{
  "norm_place": "pre",
  "parallel_block": false,
  "init_std_qkv": 0.0315,
  "init_std_o": 0.0,
  "warmup_steps": 200
}
MLP neurons of a small language model. Each row is named by its layer, matrix (up: input weights) and neuron, and shows model dimensions 96-159. Each number is 200 + 20 x the weight over its row's rms, rounded and kept within 0 to 999.
Before each neuron's rows, "fires after" lists the tokens most often just before its 100 highest values on Wikipedia text that the model never trained on.

fires after: " P", " S", " s", "s", " c", " B"
L5.up652,230,167,176,239,213,223,194,169,206,197,176,143,231,225,180,185,194,180,196,229,213,205,173,188,154,198,201,157,187,192,203,172,211,196,220,205,177,221,188,204,180,213,219,190,174,232,164,190,171,198,158,196,172,208,199,195,208,212,194,185,196,166,220,200

fires after: " p", " P", " g", "L"
L2.up634,193,234,207,207,206,206,211,256,204,217,175,200,183,202,179,181,193,174,179,186,231,194,197,196,198,212,201,209,205,215,216,197,230,189,205,201,182,217,161,190,199,206,229,165,219,218,239,208,190,183,224,177,208,224,207,199,188,201,219,216,188,178,227,217

fires after: "-", " (", ":", " km"
L5.up994,184,219,213,186,208,181,218,236,201,177,246,216,184,207,155,222,212,172,218,174,197,218,206,193,220,209,209,191,219,218,214,225,211,164,172,208,214,210,180,201,220,194,198,185,153,156,210,156,220,210,180,209,206,166,226,237,159,214,209,210,202,203,198,182

fires after: " f", " Sp", " F", "if", "re"
L2.up686,268,218,168,212,187,210,218,229,161,199,217,192,198,240,197,153,252,211,181,228,196,195,192,194,172,187,179,182,191,204,196,188,189,209,180,242,210,184,211,211,204,173,238,181,195,197,204,188,228,223,213,222,176,211,220,206,204,202,167,202,198,203,198,192

fires after: " the", " N", " n", " a"
L2.up696,210,186,211,200,207,219,215,191,218,222,225,175,216,215,206,222,248,191,197,186,197,249,189,225,220,219,215,178,171,197,195,171,221,186,246,170,212,212,229,217,197,194,188,196,190,252,173,196,189,202,202,221,176,188,223,240,168,181,167,216,184,191,209,178

fires after: " att", " in", " Al", "born", " Atl", " De"
L2.up774,191,188,176,230,198,183,189,224,216,218,204,232,185,219,185,201,198,157,253,188,197,224,163,201,218,193,176,175,202,218,185,226,212,235,173,198,190,191,232,174,196,183,187,212,217,189,209,207,201,210,214,228,190,204,189,196,180,202,202,182,190,248,202,228

fires after: " in", " V", " v", " A"
L3.up937,178,200,206,248,198,199,220,215,212,161,170,219,184,201,215,153,232,182,203,177,178,169,255,205,200,207,199,217,172,225,170,222,188,206,216,212,199,198,225,214,257,214,213,211,218,222,224,181,150,204,171,193,215,211,216,210,187,189,193,173,202,191,165,196

fires after: " R", " W", " r", "W", " beh", " Sl"
L5.up800,180,227,188,178,208,198,184,184,203,198,156,210,197,187,193,230,231,179,187,192,196,181,190,208,201,181,195,176,212,178,202,209,212,213,208,178,228,186,190,216,200,162,197,205,196,240,179,207,214,181,179,206,159,215,165,172,201,208,222,171,160,234,234,200

fires after: " t", " World", " sc", " high", " b"
L3.up402,222,187,201,202,231,189,216,197,206,183,192,179,162,213,209,229,193,174,238,220,218,183,163,169,225,186,208,208,214,193,188,212,222,236,169,217,213,198,208,180,197,217,210,197,184,210,198,210,198,206,213,161,206,173,197,205,206,230,204,196,204,247,217,221

fires after: " R", "S", " r", " A", "r"
L3.up273,201,220,228,191,183,246,200,202,196,175,201,224,199,186,185,193,195,190,225,164,185,197,228,224,239,219,232,223,185,200,217,178,209,250,203,160,178,180,211,208,213,220,217,197,203,226,231,213,227,202,172,212,212,226,193,207,178,184,174,196,213,189,210,166

fires after: "-", " (", " re", " Re", " or"
L5.up433,195,193,174,197,181,208,178,200,194,194,202,195,233,211,209,228,221,185,225,196,218,242,206,188,214,216,189,188,194,195,225,181,228,184,175,177,180,208,211,217,210,223,186,155,190,182,149,187,207,206,230,229,208,229,192,220,157,218,196,162,192,221,173,219

fires after: "S", " O", " S", "K", " K", " H"
L3.up950,205,197,204,209,199,227,176,214,181,193,174,204,190,194,217,182,229,184,196,212,179,201,192,216,200,225,177,172,208,221,238,181,188,193,202,199,226,236,194,194,229,165,186,212,201,206,190,217,176,197,171,223,194,217,171,195,174,181,191,194,205,213,179,197

fires after: " G", " g", " (", " as", "G", " a"
L2.up190,187,181,226,215,198,225,210,201,191,211,178,157,187,211,196,215,219,188,203,192,222,210,252,193,188,208,192,191,205,147,164,205,206,230,182,222,166,192,208,186,211,239,202,197,176,183,178,179,216,189,197,195,212,213,226,237,197,201,180,218,237,204,191,185

fires after: "–", "200", "20", "-", "p", " Years"
L3.up339,196,244,224,180,225,216,195,193,198,187,231,207,221,207,181,219,192,192,171,181,212,225,212,200,209,183,206,200,186,206,214,206,185,214,225,183,206,190,228,224,202,189,188,235,207,211,191,167,178,164,191,216,229,211,230,196,158,216,203,239,196,197,158,221

fires after: " Val", " C", " N", " M"
L2.up661,232,197,207,187,196,184,196,194,220,167,210,193,194,206,204,184,181,211,225,214,180,210,228,197,187,249,169,224,195,214,203,221,156,212,190,185,194,220,220,201,190,191,175,201,165,210,169,221,219,211,187,208,190,177,225,172,184,183,200,192,214,198,176,227

fires after: " m", " V", " v", " S", " s", " M"
L3.up11,206,165,186,229,181,182,181,220,209,220,181,203,182,176,209,223,207,221,209,233,196,206,192,170,178,223,160,182,223,220,181,209,198,208,238,197,208,197,190,165,253,218,168,252,221,216,187,193,192,198,192,206,224,227,207,144,191,175,188,162,201,181,191,230

fires after: " K", "a", " Ma", "'", "u"
L5.up878,200,222,175,186,218,248,202,210,189,204,183,217,241,213,171,170,221,217,199,180,206,205,189,206,200,221,193,199,175,180,167,181,223,208,188,192,190,193,188,227,221,165,187,150,222,203,200,187,218,209,184,205,212,213,222,226,183,162,198,184,203,207,190,238

fires after: "\n", "N", " M"
L2.up618,162,205,197,185,219,188,187,195,205,182,214,219,203,196,225,206,215,171,208,177,179,167,227,209,231,206,191,217,203,187,247,180,194,155,176,225,221,198,200,210,206,171,197,232,189,225,151,200,230,187,182,196,175,173,198,205,201,198,193,165,221,195,217,191

fires after: "y", "i", " ", " 1", "ro", "os"
L5.up541,191,197,181,191,190,208,207,197,174,238,227,178,246,189,187,201,195,197,224,191,189,174,196,201,202,187,230,167,209,221,228,219,174,144,224,173,195,191,214,185,220,176,192,232,205,190,234,208,242,215,210,186,200,230,183,160,186,198,212,204,231,192,189,196

fires after: "b", " J", "-", "f", " j"
L5.up335,195,207,216,202,214,185,175,184,192,218,194,196,212,223,184,195,214,199,154,183,190,181,163,181,191,202,185,207,195,179,213,191,218,182,192,197,144,185,209,169,216,204,157,212,205,192,212,164,222,199,226,183,197,195,230,222,248,216,219,188,206,198,215,213

fires after: " St", "\n", "St", " Ar", " served"
L5.up623,198,178,216,208,199,197,203,168,205,207,184,203,209,224,228,216,205,193,208,180,199,181,206,205,214,202,197,218,214,198,149,177,180,189,202,216,228,221,206,203,190,217,209,233,222,235,193,204,231,234,183,220,184,139,180,207,216,167,201,188,185,185,184,189

fires after: " S", "S", "+", "-", "R", " zone"
L3.up580,203,216,185,209,156,219,202,188,169,181,205,160,190,191,179,203,228,204,200,216,233,180,213,191,206,210,230,196,165,155,201,190,220,179,198,185,220,226,205,183,185,226,177,225,202,221,191,211,189,200,182,194,189,238,196,186,211,185,169,228,195,206,221,211

fires after: " D", " T", "st", " B", "D", "h"
L5.up842,201,168,184,215,192,232,235,191,217,194,170,228,215,175,228,225,210,198,203,219,204,200,186,189,199,204,218,193,204,192,184,192,221,204,175,215,213,186,231,213,224,207,147,204,197,184,202,176,166,201,211,199,199,209,212,223,209,208,172,218,194,202,183,234

fires after: " c", " C", " J", " P", " the", " N"
L2.up611,206,167,185,215,180,235,195,210,210,225,203,190,206,230,221,228,215,191,173,202,176,190,198,195,204,221,195,223,228,183,172,210,218,231,178,185,172,207,184,182,182,227,184,214,242,196,164,192,209,232,200,213,186,185,233,194,202,202,215,218,205,206,200,230

fires after: " J", "J", " Je", " j", " al", " Ma"
L3.up407,197,190,198,176,204,166,184,176,212,182,208,210,224,213,191,239,179,213,189,192,201,188,211,198,191,204,181,195,233,214,200,209,189,221,202,173,207,240,232,213,213,203,228,197,216,213,198,173,191,175,224,199,191,178,215,173,195,208,193,244,189,180,188,205

fires after: " f", "eb", " F", " Bl", " bl", " p"
L2.up78,164,207,214,220,193,187,177,233,167,222,201,221,200,225,205,207,225,228,188,209,193,220,182,211,193,201,188,227,187,212,201,209,159,218,191,226,234,194,178,242,183,149,209,194,184,233,194,216,210,197,193,195,216,194,207,217,192,216,229,222,198,165,205,208

fires after: "–", "\n", "-", " N", "9"
L5.up402,203,214,196,188,234,193,190,226,247,221,231,194,226,221,187,190,197,242,204,168,191,188,215,164,220,195,194,193,190,201,168,203,172,173,225,170,192,207,209,194,207,153,201,200,212,190,189,189,215,194,175,224,211,183,196,212,161,198,154,225,229,200,218,213

fires after: " v", " V", " J", " W", "w"
L3.up552,213,201,197,193,171,223,185,190,207,212,234,230,197,232,208,182,179,234,199,197,233,209,210,183,224,193,196,197,223,200,231,220,230,217,171,190,208,186,201,215,221,199,215,219,214,195,214,199,201,223,150,187,204,201,217,176,177,205,221,219,230,174,194,199

fires after: " G", " f", " g", "g", " F", "F"
L2.up373,210,231,176,188,227,198,207,206,206,215,191,155,191,215,236,212,235,198,189,222,210,192,233,179,230,178,177,205,198,206,175,175,170,201,209,199,204,220,188,218,215,198,207,211,215,179,138,214,222,174,217,200,189,207,221,219,203,187,189,222,227,180,221,236

fires after: " Ab", " J", " D", " W", " A"
L5.up313,183,218,244,173,188,208,157,176,206,168,200,193,191,195,202,224,204,192,225,214,199,182,178,198,179,212,177,228,176,199,210,190,178,209,224,201,203,194,198,205,218,201,184,246,217,197,172,184,223,209,187,198,192,227,191,201,189,202,233,190,208,165,207,190

fires after: ",", " .", " S", "-", "S"
L3.up542,188,226,191,206,193,219,164,213,175,206,207,205,197,188,209,212,209,181,212,169,185,221,181,204,194,176,230,196,193,200,208,221,187,226,194,213,189,205,175,200,180,174,170,206,220,222,245,216,212,213,183,218,209,207,232,199,168,153,183,188,174,184,226,182

fires after: " in", " D", " H", " In", " s", "s"
L3.up484,190,200,234,221,181,192,184,184,209,227,175,195,193,196,198,185,198,167,201,217,188,170,191,218,197,199,202,187,209,186,188,195,235,169,196,218,204,197,190,185,208,251,216,172,190,208,174,201,189,185,162,194,175,220,173,179,200,183,204,193,191,218,182,191

fires after: " |", " W", ":", " L", " 3"
L3.up742,170,198,218,213,219,199,213,212,207,225,207,188,183,200,192,187,216,222,221,218,218,190,191,229,229,192,237,181,207,202,220,204,171,200,187,169,198,208,227,225,242,127,166,213,201,191,212,168,208,215,188,195,210,242,207,171,209,209,186,211,179,205,191,204

fires after: " r", " R", " pr", " cl"
L2.up858,215,182,248,225,195,180,204,214,192,209,216,182,230,208,184,188,204,218,185,218,209,209,179,194,236,217,181,175,196,174,211,202,202,193,214,178,226,212,228,196,185,192,202,217,213,229,169,194,217,211,156,192,217,214,197,187,219,212,157,234,183,201,195,210

fires after: " cl", " cont", " ent", " f", "ter", " Fred"
L3.up734,187,229,182,185,182,214,176,230,194,241,190,242,200,194,199,208,219,169,184,204,179,191,163,191,212,203,184,191,203,179,172,216,192,177,219,223,189,220,207,215,201,181,180,198,196,244,208,192,195,219,198,175,229,178,201,209,193,173,189,192,226,223,226,197

fires after: " R", " trans", " r", " col", " o", " a"
L3.up182,205,194,209,198,194,168,197,221,197,206,186,197,203,223,227,202,204,175,205,220,200,183,181,211,211,229,201,213,215,213,184,206,189,200,201,218,200,167,205,203,206,155,197,205,193,220,243,192,207,220,234,215,199,215,223,150,199,189,209,228,181,206,208,203

fires after: " f", " the", " at", "F"
L5.up395,179,203,198,199,202,188,196,221,224,222,164,173,196,177,190,162,204,190,215,201,217,238,203,248,195,216,180,207,210,187,190,142,211,151,217,215,214,171,207,200,217,213,182,174,184,216,175,203,204,211,183,151,181,160,177,216,197,200,201,190,234,199,162,206

fires after: " comp", " resp", "ap", " num", " meas"
L2.up147,210,205,170,192,184,205,194,192,187,220,221,161,222,225,215,240,228,186,195,174,195,201,211,237,211,202,193,225,202,250,213,199,181,210,182,213,191,164,180,201,206,169,215,146,203,203,231,224,152,216,202,220,218,217,194,193,211,228,230,179,215,202,219,183

fires after: " g", " G", " t", " v", " p"
L5.up686,164,219,201,220,196,202,209,192,204,203,184,167,216,187,200,207,215,201,182,196,224,163,227,175,150,214,162,175,179,189,218,187,220,219,205,208,200,188,179,201,204,159,210,199,203,205,211,199,172,220,227,204,199,198,183,193,204,214,219,212,185,200,219,199

fires after: "\n", " O", " con", " impro", " U"
L2.up98,194,193,189,198,181,154,168,202,221,177,219,207,210,181,182,185,277,188,215,224,186,192,231,196,221,182,184,207,190,177,219,201,165,187,217,179,199,166,220,173,182,218,199,215,214,200,231,228,205,194,207,235,231,200,237,219,189,170,171,191,202,222,165,181

fires after: " B", " b", " D", " G", "B", " g"
L2.up262,210,190,206,202,198,196,204,199,195,188,167,205,203,178,196,182,187,220,218,222,208,198,224,201,210,186,196,210,177,165,234,183,191,201,170,233,212,171,167,222,189,211,212,167,192,196,212,199,202,154,183,168,197,213,200,183,149,205,213,222,224,177,197,226

fires after: " to", " can", " ext", " could", " ident"
L5.up408,182,235,169,224,188,204,204,161,201,190,174,204,185,203,223,200,215,191,183,166,162,178,201,185,205,204,193,211,208,187,190,212,177,184,186,234,211,190,206,193,215,203,230,153,218,208,189,195,180,187,227,222,207,205,166,203,249,184,176,209,185,207,200,186

fires after: ".", " B", " b", " w", " D"
L5.up589,155,172,205,225,210,250,190,221,204,223,197,188,154,196,159,183,212,224,201,222,206,188,156,200,233,189,212,223,216,172,176,196,207,196,219,203,168,169,207,196,212,211,156,195,221,178,199,211,154,174,204,219,230,242,201,212,186,193,197,170,177,225,193,216

fires after: "-", " re", " P", " Re", " J", "p"
L5.up744,177,210,181,197,227,188,197,240,153,201,216,199,207,217,211,201,223,204,201,166,242,151,221,205,204,184,214,214,236,171,210,215,237,191,193,176,190,203,217,179,186,190,192,173,213,176,193,196,188,211,193,185,187,206,183,214,216,196,208,238,264,219,202,194

fires after: " c", " ob", " n", " mag", " m", " pol"
L3.up735,187,193,219,211,191,188,233,211,212,198,187,238,202,195,200,208,178,164,216,206,213,203,214,206,190,232,200,195,175,236,186,256,201,235,227,211,198,215,181,199,181,203,185,202,203,202,182,192,225,174,220,170,177,191,189,184,178,201,208,178,195,200,191,219

fires after: " |", " down", " "
L5.up415,197,239,220,204,185,205,183,175,206,200,192,192,214,185,219,200,190,170,180,187,188,208,232,219,208,185,211,177,203,208,194,192,186,172,206,179,190,200,199,221,218,143,204,204,163,198,211,205,216,212,204,215,188,220,192,162,181,207,222,219,214,223,183,205

fires after: " f", ":", " F", "ats", " M"
L5.up503,154,221,218,226,210,201,189,193,205,148,209,204,202,195,196,213,256,234,219,241,204,227,179,174,208,195,214,244,230,198,196,147,170,198,239,206,203,210,188,218,199,201,229,199,206,159,188,197,211,188,165,197,220,191,213,195,213,195,213,189,173,188,190,198

fires after: " K", " W", " J", " B", " Mo", " k"
L2.up120,192,226,203,204,190,186,183,211,205,235,223,209,195,214,190,168,220,201,180,204,229,214,204,218,224,202,215,190,204,199,192,215,228,230,170,179,174,183,196,198,192,195,220,192,186,209,194,170,196,180,195,209,202,221,180,195,243,230,203,231,194,204,232,234

fires after: " H", " Cl", "ycl", " h", " C", " M"
L2.up532,205,211,206,245,178,223,181,198,202,223,196,165,194,198,216,241,199,210,241,194,178,223,190,215,249,225,181,204,194,237,219,197,157,191,211,148,197,221,203,187,230,196,190,226,224,180,201,197,236,188,201,224,245,195,197,176,196,210,206,191,214,177,196,208

fires after: " p", " P", " v", " pr", " R"
L2.up623,213,196,167,209,171,200,189,221,202,179,209,190,179,208,189,212,174,196,176,246,214,182,195,191,218,255,205,138,209,195,205,203,197,190,221,186,173,204,226,191,163,200,219,206,204,233,254,204,168,179,216,210,254,180,201,175,225,215,233,232,171,206,191,198

fires after: " d", " c", " sc", " St", " L", " C"
L3.up644,193,195,194,212,195,225,201,250,208,209,187,209,192,192,224,206,221,161,169,225,194,181,210,205,167,203,238,205,177,213,204,183,219,237,214,219,201,185,199,209,206,235,222,201,202,215,190,212,159,213,198,226,174,176,204,207,216,192,180,201,211,230,234,226

fires after: " r", " R", " D"
L2.up552,235,207,196,206,208,216,203,173,178,181,211,176,242,231,208,194,218,191,211,217,196,196,232,206,219,205,166,175,196,177,235,168,190,181,209,194,204,191,180,227,221,208,234,185,228,202,226,229,243,182,188,189,189,198,219,195,211,213,192,210,186,221,190,183

fires after: " b", " (", "-", "isc", "st", " −"
L3.up75,205,213,208,191,186,185,192,204,202,217,208,187,219,185,222,192,239,175,206,208,217,170,190,188,204,220,205,219,174,172,204,249,201,203,214,222,190,222,207,196,178,177,203,221,202,150,211,187,218,219,162,224,200,191,182,228,188,197,189,237,163,237,181,192

fires after: ".", ":", " (", " m"
L5.up876,193,223,213,200,220,190,193,229,162,238,230,230,172,189,186,173,237,204,209,209,177,204,246,226,206,239,238,169,191,178,192,195,187,172,159,193,244,203,208,171,237,165,211,198,176,167,203,148,168,216,191,211,216,192,216,213,224,223,214,187,155,183,189,190

fires after: " K", " G", " W", " Z", " Frank", "ack"
L3.up93,206,217,204,188,227,207,158,191,206,164,215,186,198,207,177,195,190,201,193,207,220,205,211,216,206,209,172,200,161,240,191,219,227,207,225,190,218,191,206,176,201,186,226,221,191,173,213,164,208,196,171,175,217,201,193,210,214,205,193,221,225,193,176,188

fires after: "s", "S", " S", " Sch", " H"
L3.up442,207,202,207,185,185,199,198,220,220,205,185,207,202,191,191,208,190,193,199,223,180,182,193,220,164,206,213,207,184,179,203,182,192,150,212,194,175,212,209,215,216,175,195,222,186,175,202,199,204,194,184,205,155,237,177,189,226,189,207,202,179,162,216,198

fires after: " J", " M", " W", " K", "M", " S"
L2.up246,183,222,197,232,195,222,177,207,226,243,164,225,179,229,179,185,211,193,226,183,228,204,178,193,197,202,185,221,214,209,203,212,209,222,191,180,199,171,213,142,219,178,204,206,203,202,157,182,216,198,171,186,202,225,171,190,171,218,232,185,221,196,208,209

fires after: " U", "U", "N", "O", "W", " E"
L2.up112,165,229,187,170,235,214,169,179,181,234,227,183,212,237,231,201,186,201,193,221,201,225,220,215,212,239,172,213,219,205,230,184,172,175,203,186,231,181,191,195,149,181,198,199,199,203,173,211,213,210,204,184,199,210,187,206,197,201,237,189,225,178,210,231

fires after: " R", "-", " S", " K", " V", " J"
L2.up358,211,261,212,187,207,225,176,180,170,202,211,223,178,185,197,198,258,204,170,144,212,203,206,202,246,197,196,183,179,216,209,190,215,176,199,176,191,207,200,187,200,205,208,232,169,204,198,217,205,208,171,192,225,204,211,205,184,208,209,214,172,186,215,191

fires after: " the", " a", " his", " o", "'s", " e"
L2.up907,229,196,226,180,153,179,173,178,209,191,196,202,176,210,212,183,208,194,214,202,233,221,196,167,201,200,192,186,196,204,207,213,188,203,251,211,184,204,169,205,202,182,224,206,209,207,188,165,194,151,222,209,185,174,212,206,194,156,220,193,239,205,218,199

fires after: "-", " high", " sup", "/", " cor"
L2.up626,198,226,189,195,209,174,207,201,198,221,210,211,226,211,188,202,193,213,193,238,206,174,183,191,213,196,180,227,176,198,176,187,212,177,208,217,215,201,199,199,200,205,187,173,215,199,164,192,156,206,190,214,246,218,233,203,194,197,192,175,204,171,208,170

fires after: " M", "h", "ch", " m", " commun", " H"
L2.up118,212,189,191,214,224,222,198,215,189,189,195,213,173,163,199,193,191,204,185,202,183,207,211,202,208,196,206,205,225,216,185,184,195,182,215,209,201,209,202,253,193,186,161,216,173,193,179,165,209,211,162,196,199,216,210,183,181,192,205,216,172,179,204,203

fires after: " on", " a", " On", " under"
L5.up739,184,183,195,218,209,169,170,197,156,217,217,210,186,214,195,222,170,204,225,186,185,180,206,184,205,215,187,167,193,212,226,192,201,211,205,223,220,172,220,192,194,166,181,191,187,195,218,188,230,206,219,229,207,216,204,206,204,179,221,184,216,208,194,180

fires after: " Sh", " S", " sh", " L", " Z", " W"
L2.up174,184,213,206,226,203,212,186,197,199,211,188,189,206,208,194,207,192,212,222,214,212,205,209,191,222,189,228,208,194,191,176,218,201,196,191,196,205,191,216,180,190,224,225,205,175,166,213,207,212,158,187,175,197,217,204,197,183,228,153,228,165,192,194,215

fires after: " sc", " comp", " Sc", " foc", " Comp", " ob"
L2.up535,200,205,195,233,173,212,189,207,199,217,197,192,188,198,186,190,187,204,191,231,228,227,187,238,219,199,196,201,234,198,192,202,206,226,204,218,212,193,186,210,172,150,211,202,201,203,217,202,159,203,204,271,206,165,250,197,205,229,194,201,189,243,204,191

fires after: "-", "–", ".", "1", "8"
L5.up235,222,211,217,195,198,232,177,213,172,196,199,161,216,198,177,201,187,161,188,224,204,166,184,213,186,220,206,237,206,234,187,188,139,228,236,189,154,153,229,196,183,181,162,215,199,212,200,182,168,178,168,219,204,209,220,211,232,160,202,199,208,221,207,193

fires after: " O", "O", " o", "igital", " U", " A"
L2.up430,214,192,227,181,235,159,174,213,218,170,274,202,180,185,211,190,202,176,200,235,186,209,231,214,195,176,235,244,172,174,186,218,194,226,214,173,185,192,188,189,182,206,156,189,195,209,179,181,219,184,193,203,211,218,224,230,203,199,204,224,199,191,197,210

fires after: " R", " E", "R", " W", " r", " cl"
L5.up826,235,220,178,240,205,228,210,208,191,194,237,201,217,184,203,210,212,196,202,209,217,173,161,169,186,230,192,185,224,185,201,173,198,209,209,209,221,204,189,181,166,167,187,212,179,239,209,228,216,200,197,210,174,188,144,193,198,219,186,190,225,188,233,191

fires after: " E", " the", " O", " H", " D", " Bro"
L2.up348,225,205,208,184,190,201,175,203,192,223,186,190,214,206,227,194,225,201,211,234,209,183,167,227,181,186,216,186,227,198,187,198,167,185,202,206,184,214,188,177,196,209,188,218,235,207,206,218,237,178,177,208,192,208,233,208,193,194,194,158,189,227,195,184

fires after: " and", ",", " but", " is"
L2.up703,204,198,217,197,179,205,195,186,220,216,176,208,208,212,189,219,213,214,208,202,218,224,187,208,222,213,192,194,221,213,199,220,185,210,203,189,174,207,195,163,200,170,232,183,170,206,218,199,225,187,174,236,197,175,201,201,153,169,227,233,221,219,205,218

fires after: " (", "/", "-", " \"", "′"
L2.up643,175,185,207,191,195,201,174,210,191,183,209,195,198,189,185,180,228,159,174,214,218,196,183,191,185,212,187,179,197,206,186,184,213,184,210,181,199,184,178,189,189,186,207,166,206,222,171,186,212,224,198,220,229,231,239,227,192,206,181,207,184,198,209,167

fires after: " c", "c", " D", "D", " gen", " inc"
L2.up255,215,225,205,207,166,257,175,208,203,193,213,215,216,219,223,215,217,157,185,225,206,185,271,185,215,196,197,210,213,228,169,198,195,203,194,204,215,184,215,191,205,224,191,236,197,203,201,186,195,217,235,210,189,192,167,207,193,173,173,223,171,164,180,239

fires after: " (", "\n", " \"", "==", "C"
L3.up1011,179,224,213,202,211,181,181,207,203,227,224,215,186,233,182,219,235,209,235,161,182,204,217,189,222,237,201,188,198,235,250,243,189,222,193,223,215,183,157,194,199,171,231,184,192,195,202,217,221,218,159,194,197,195,187,213,183,223,185,206,207,173,202,217

fires after: " am", "m", " Am", "ur", " pro", " num"
L2.up34,168,171,209,197,204,214,260,211,206,155,196,190,207,169,196,198,186,165,200,177,193,222,242,193,216,237,210,221,225,225,198,187,225,206,206,179,212,198,224,170,192,221,218,168,214,207,216,186,192,190,185,183,257,202,209,230,183,229,207,213,223,228,184,216

fires after: " the", " their", " his", "The", " cons"
L5.up895,203,222,227,165,188,190,186,175,197,236,177,174,217,234,179,185,211,198,229,190,205,186,192,198,194,172,191,198,184,227,238,206,157,216,208,214,201,222,203,216,197,168,192,212,257,206,213,190,182,207,212,199,193,170,222,177,182,208,191,211,207,208,174,206

fires after: " W", " G", " sc", " g"
L3.up317,181,240,176,209,200,223,207,241,194,249,221,206,188,193,177,177,205,224,197,200,199,227,218,200,203,235,205,211,223,193,232,244,186,191,232,204,193,132,203,212,181,197,192,183,212,202,184,217,216,205,166,192,248,195,210,192,176,223,203,221,209,201,182,220

fires after: " J", " Gr", "J", " Sy", " Ol", "l"
L2.up974,179,212,163,187,190,205,188,224,240,204,216,234,238,250,203,193,176,195,181,198,212,208,196,207,219,198,208,193,194,202,201,181,185,220,228,167,191,205,227,208,175,226,233,183,192,221,194,197,208,162,204,211,187,210,198,190,220,211,181,196,212,183,232,170

fires after: " member", " R", " att", " members", "retary", "ie"
L3.up466,200,210,220,192,208,248,183,160,175,186,196,212,191,223,210,253,208,159,209,184,191,182,195,188,227,172,194,195,201,198,177,197,207,149,182,154,205,185,171,195,215,199,189,222,186,219,205,209,207,217,211,185,199,206,226,230,214,165,205,166,162,187,196,190

fires after: " V", " A", " C", " Z"
L3.up593,200,201,199,200,203,208,199,191,208,192,238,219,193,234,212,178,203,167,201,200,179,227,248,188,161,216,207,186,181,193,175,181,210,236,211,211,220,190,187,176,220,188,204,219,173,193,213,165,185,206,194,188,204,222,209,146,163,227,224,202,225,202,199,218

fires after: " in", " on", " On", " In", "On", " La"
L3.up728,209,170,174,217,196,180,188,220,190,214,187,179,208,208,205,204,186,189,201,195,222,172,206,194,191,235,178,199,197,201,200,177,210,208,202,215,248,206,216,212,234,206,188,201,210,196,200,181,185,162,183,227,188,226,208,227,197,193,190,193,189,221,205,220